Part of a small language model's weights: 9 layers, 10308 steps.
MLP neurons of a small language model. Each row is named by its layer, matrix (up: input weights; down: output weights) and neuron, and shows model dimensions 368-495. Each number is 128 + 32 x the weight over its row's rms, rounded and kept within 0 to 255. Numbers have three digits each.
After each neuron's rows, "fires on" lists the tokens most often at its 100 highest values on Wikipedia text that the model never trained on.

L4.up74:156124111130198101154123158171171132115167175125024032195092185152092087150110121128070166129171062129143180168116128079115162095086121166096129128136110143192105146173136088130038128096169091114143090083148142164132152137138130104108116113141073124150150079132137134119169237109121146078130157177167107089141143152124104142090141087110161134079044145130104155107157105098133084109160
L4.down74:126191109056112082102170126153131112183160152135148164115112053103121094135126143161157127142175130121139125135096116123032160075138122119109151082117103168195091153088167153184086117065094131080083152177157051121129142114116146150133183096175133155132131117111135164047114085215119157124098124120105069111089167194090115162162157136091146168138080097124066131107144089086181119109093
fires on: " of", " with", " than", " among"

L4.up798:119099175173206170111103105140133099175140107122122112105120116116082120098112153189124090112173136090091150092187152138125154148125090090160101163161137102175126074112158030135081179068142186163081123155146149197124152114135143054109124160156108188154168158179094097128129105113089112041142106070112188131094174162128152088167158126163114082156094107134079135109097126130094100183118
L4.down798:163165117176081092076120135158163154117149156146154101170149150131163157164065161098122110136165121121139149149112132100085147086098172127145159173108148116100114072134081145154156129148051169157140141103133145094206143160102084039167103097146165117116080163151095059146150125162131142162131112115131105122138114175131113120105146166126128140180105150080071100107106140089158102138150
fires on: "es", "ri", "e", "ed", "et", "y"

L4.up1620:119140173182086090122168136101093092129209127130140138055193170155156193084096168137112033099183120186157136095079141121119132169090173139148107141107158106126159101132143089104155124088190119096088133190114133133130124120179137073128200061122108161145153075141121102061117145092122138115075141188110093136088179086154093101161099111134135115185116083159189061129131123066203157237098
L4.down1620:161071194193181098145122140065146165141147144153166113143128153131110119060089169107119119180103146073097141130133145158125150075174093175148158140151084094153102111140117101142112115098116106165132101108076105128159156124124121117094201085141090127115106140141130151141144195178088070128159126166145180160127132148131143123124097173126081163120105173141083141159079123171165104093148
fires on: "v", "s", "c", "l", "ch"

L4.up1433:110118103124086157112206162062160102166134131108152151098121157109076157159165104076117148098151123171161068157118111132092160182112099155137127112162173124147125214180113085105119093151098143112115110145126105110172140137135144116163138152153160138120090076105213152098117169116143195140105185098090164114139132121123139158129141118113100079144151156146113169131135122147130183135171
L4.down1433:147166070105145099134153119107099126086156182119121117050153138111178118121110200092158135090180136141152080172088164163094115133133151146099183099109160138092139135164096113162151204090150144159149101132067194165108088124123071157101143106092088114165028150127135103108173097133137113114172116163155095124147169110161110138131146104110142119158129099077079081133152121086118077110161
fires on: "-", "m", " or", "n", "v"

L4.up2722:112132131101088150188149127117138141161195127117140048131148123080107095157192154162092147173114148081142105100146158193107173145087093094106060159159125080072097107121088124128162093103133149149118129092113142184134131175199084151139117113109111089142138142153162063175156124148112147114101099163136184161140093136103197124113090190144126062124120128143127138074145148137138098173090
L4.down2722:160106103194099181077101123156156150111113108137129151101153143129108119163128100099098140111104132124116098122152110112146120118207136126157124175156140177103092154138098112149125151103129114174144141121096117117141105149148149168156092155112122099046136131110146106096112159153181118129151105112097161152150143078132131121111141132086105132161154138104087099201233105188140125112069
fires on: " |", "ous", " to", "th"

L4.up962:148122135126097120112153156157138074050098121151068106132099104125106102156178150145101111148101179138169121129072139122098156097181170074100139159145136129149119135125101132131188112168147058091113091131115111115110211044160174104195092129140107094108183103178063145118170179112074112121157105109161105143133127166126181130144117190148096167160182217200146097100147119166159173101106
L4.down962:141101124157115145141098115110153092114110194110081174114049121156069146135128141080123150213149132116126115135116116106062135098050144198141123159161147066074136155110133181101136089115132068113194150123163026114160142111138148115095125158093144108057097110133162109087108127136184109186152133143118123132119083135095127095167159139102094142115113142111181182152123062133142134135138
fires on: " on", " On", " under", " own"

L4.up661:145089053169158097180144127175068115080140169113074156107161123068128159104185079089086165183135111066109111093148116090116101145193123079160107134106140106111115122089115126087121142123141128113092098106168105180162113113142085118113116146160112127139097118145171122110121098093185074129137168196148088106074149097158132150150068145181136133106133148115161110080106073153153142166119
L4.down661:134154132128068157109098080125109170145128098090132146109104097196107144176111111053138132165137122105144117059101129114122081107080126177084134143073135137132134042114148143177161162067095162147092076184162134146104155178099159112148094150084107131088177088195137143129072091120071080130112155149170135176124116120129120175170136182130151113127102128134120057107130118144099143189069
fires on: "-", "b", "op", " —"

L4.up206:122129095158156106099128078136141080131178162130112143136091148156129145092083109145139176121143094130118113087130123097159129098182115135103167116126118129144088089117152172117120116123164110117165089135058142105130130115126116131062164087124132097133115140099141073148202104185121117098141106118150137138138123153174105068100167122099123198105107138083178135138111196165070175100096
L4.down206:172109140113155099168150095138075129146139164101140118127194104153159077114098145171120080171151147099139173117130127116087129103162103108131114142148145135133118192107127129032154094104125099089128128113101124123131068118126107147130083137165139113115072125094072149127113133158192121136136117155116174133105131114149187085170133153131089066094180084152087090123157150118148111097142
fires on: " a", " that", " =", " the"

L4.up3811:111079144139157142157072162104145114197150097079085100108072088114137128080161083132132153099117183114145087083122114125141083149101163121111141145102129146121185113179152147163201132132108158130115119106198105116139105181118079138193149115120179129170105128135166146137109188185121107168147162080196141131095190155151106094147161125121141110103110139113094102097140143069170134116078
L4.down3811:147096156099150123076128124126139128145163119125148099134133158143103114110105153087141058183114145105114185099134098138078136084088123140119127116155133094139155117132181074175135125085120130131143136145148171127126099141106092150134116156167133162103104130112038103091100125153140115128127173157134162116124117148099059187105114131084170186129118149157128155127107114119115103182165
fires on: " in", " from", " the", " with", " by"

L4.up3153:122125117113108117122140154124128168140133102112119131180176165145116144116166160128108136152095161095090127135076134070126117176142069104094134180182072072128106124178149160101126111156157159152130154155172144178151140076124142108186090073156151146098125185185188143111124181191184152106154111169165136131141086077120218091132139183137158151140077101121137084153127117131123125093121
L4.down3153:066111232137106120141159134134125133149185142097133147117051100130128124081094137112198080109142138114127136204146123116214141137159117109178132134128187143105198178133123052164153131168108095128098153119145138112180183130137104133088151133119140153097147075090128121114154169110122146154097112156163101145143098138117116085156136158076088128127129172158167129157125124089132142112134
fires on: " the", " its", " their", " in", " to"

L4.up3110:117128176079121152116040139098092242113136148097145145162101145104119120170154102075101118101089175143139157115148130052096106164090172094115161107118148145121089131154133111144153132144099095129157097173134131130113162155136074158120146153120134084060149145133107140129142118167079133124143188125177163110148181069167113078114117103094085125130120092090100147112075131142100172108124
L4.down3110:154117122162147117124123123088105065137153118121140060092182066112123116121074074226126096179157180161157159164116138113108144138149066147186131084105133123137123043128075074096095168178059149155097138079120154090075121176134213149146152163179162070101095136140105134165107162110147162146180147150100133103151151136092109134173128148169134161100146198177110171159181146139116031122139
fires on: " they", ".", "our", "ow", "elf"

L4.up3376:154196095138136093148152076137171194137157105159127137162104155144111137057164130137171112065166110134149106107111155135126182143104124124111141157131111117143122121102115090136129118101201104115114143095122146170144152149139094132141156130100094099112125175096107143121084063094119036198095105125121136058162122090102145160142147144143133139144089111191122134102083076108123175109102
L4.down3376:155067109116098094070137116166111130123089142144151163120138134105123092116099215125108087137125164159090096062110118146076180109110162176108118160153135130197084112097116181110134144074103166211117141138164132143175136130182130126125092167174099128142157157098086142156131099123107123151093166108134094154115127120124118114127141127067134105133117160155119080134174063116195125129107
fires on: "in", "om", "c", "l"

L4.up367:108113059127170138158093107121113109102098139122095122116166151066129192134132056159115100179174117145121145097141145130094108149097147168143153131136095152140163120093108161162124131129108132115160188144140117137086226102131164150124089150109151157094131142089170139138152099105126109134081099149101102143110144118138139094128148105125107087116142129143122114086102093081092159118118
L4.down367:164097112139170116122142165139142134137111092076136090104106097124159103086091153077121136121139118114115105108129111171081092116136116126190112140141177138058099130104117154129109090145116101168155150198161103101125142151137141080177144129120174125124146116129094137068144120144107155182173131070149117100148103108135191077107161147152178125045161153148085108122202078196152154147145
fires on: "in", " in", " January", " November"

L4.up2565:158168137127131162105093178063184167077121162099202109203083158134087078129149109063119115158086176124135156208172091066137129144139101108115156148126112158116108113090179167145117125112121133144133101131145102120084146101157122147028106160157113149096100110124119103083083125144119119151103124158136092073160135076152122154104134119113101119078139142100175114172107137077105115138133
L4.down2565:118113161130063160120147115161133170126095125144082143075156120137131119090096201150144128142102102098181185070177121114115149192178147128092134111123179117145110145174100096160132088095161116099134128163155159151134113108050114163144070118115151096164076125038097091096136133108118132112077129114157126153163121123113171145088099169139072189150144116103123148097075137176159159157107
fires on: " to", " in", " place", "l", "'"

L4.up236:160131068094089177171124116146117140195100131158050118139109097141100114163171138159128133131100133134103123142130085143118181164076098118159161154073127122106124106120100160130156102063118107161159127155148114098069133139087160119151135125104097148218165122147133175172163114082132131174109076094153137148171129114128195100090133140167129158152106133122134122101123120103096138128048
L4.down236:128160088142162131163100097190172171073197155096163147183115149145116123123129119153118142094132155169121155127182093175235099165158114131156082063112109169161155107106160167077138127081105150110117145104182110115141127122106159124115123064153150107088147145169121199142132132140127154144131166069119180146146075133165122150173164172114138154158130176104153066209144126152144151120138
fires on: " in", " with", " from", ":", " as", ";"

L4.up645:148150082095136156079073137156185142078128074088132065121158113186159146102130126154088158188127231126098138119092182073142116107100119127082131058114097102160113161128123221131140153081145125097115138072207138170206142132131110100091081112088082149112146139155163134117083162191168081103131122148172107111097105079066123145105108073162174139100113144138119189163126076082126116141128
L4.down645:139104056181117116097144121107165186092077097126145133135108143120158147104050176110136125091130089132105126137111093156152140136160120110113090136163122123087094122120085180159190132180115166125131105112142131095134146080176121171169099124132110119179121140107204069159112139124177131131162132192088139111086088129122135138078133145108136157071160180199104140124116123106095143114101
fires on: " H", " p", " s", " t"

L4.up3355:173097153104103111139173066164163112133084161198111082058143137074063099147088178095123177143165203117105133096106085111127111107144136065081161111151145201178113152145129076085151095183098153193165124048112120139129101099173108105171114136096158085110142111093160129132144118121134079162160190163098151115092100095153112181104103147144134106114033182113115071121183164081141136085111
L4.down3355:167128173105112161092082125106085113134100131132134083131189145092106155166130141099172141108143149139120082135141176195114106125137107107152152070109104106100137104115119139082141062117044074178084086155070024104142154235104108168134163076129168116110137125160174105220148150146156135102160122124177110074151125158117128109118146140098150123132186199145153184131163120163113138146173
fires on: "N", "A", "with", "n", "i"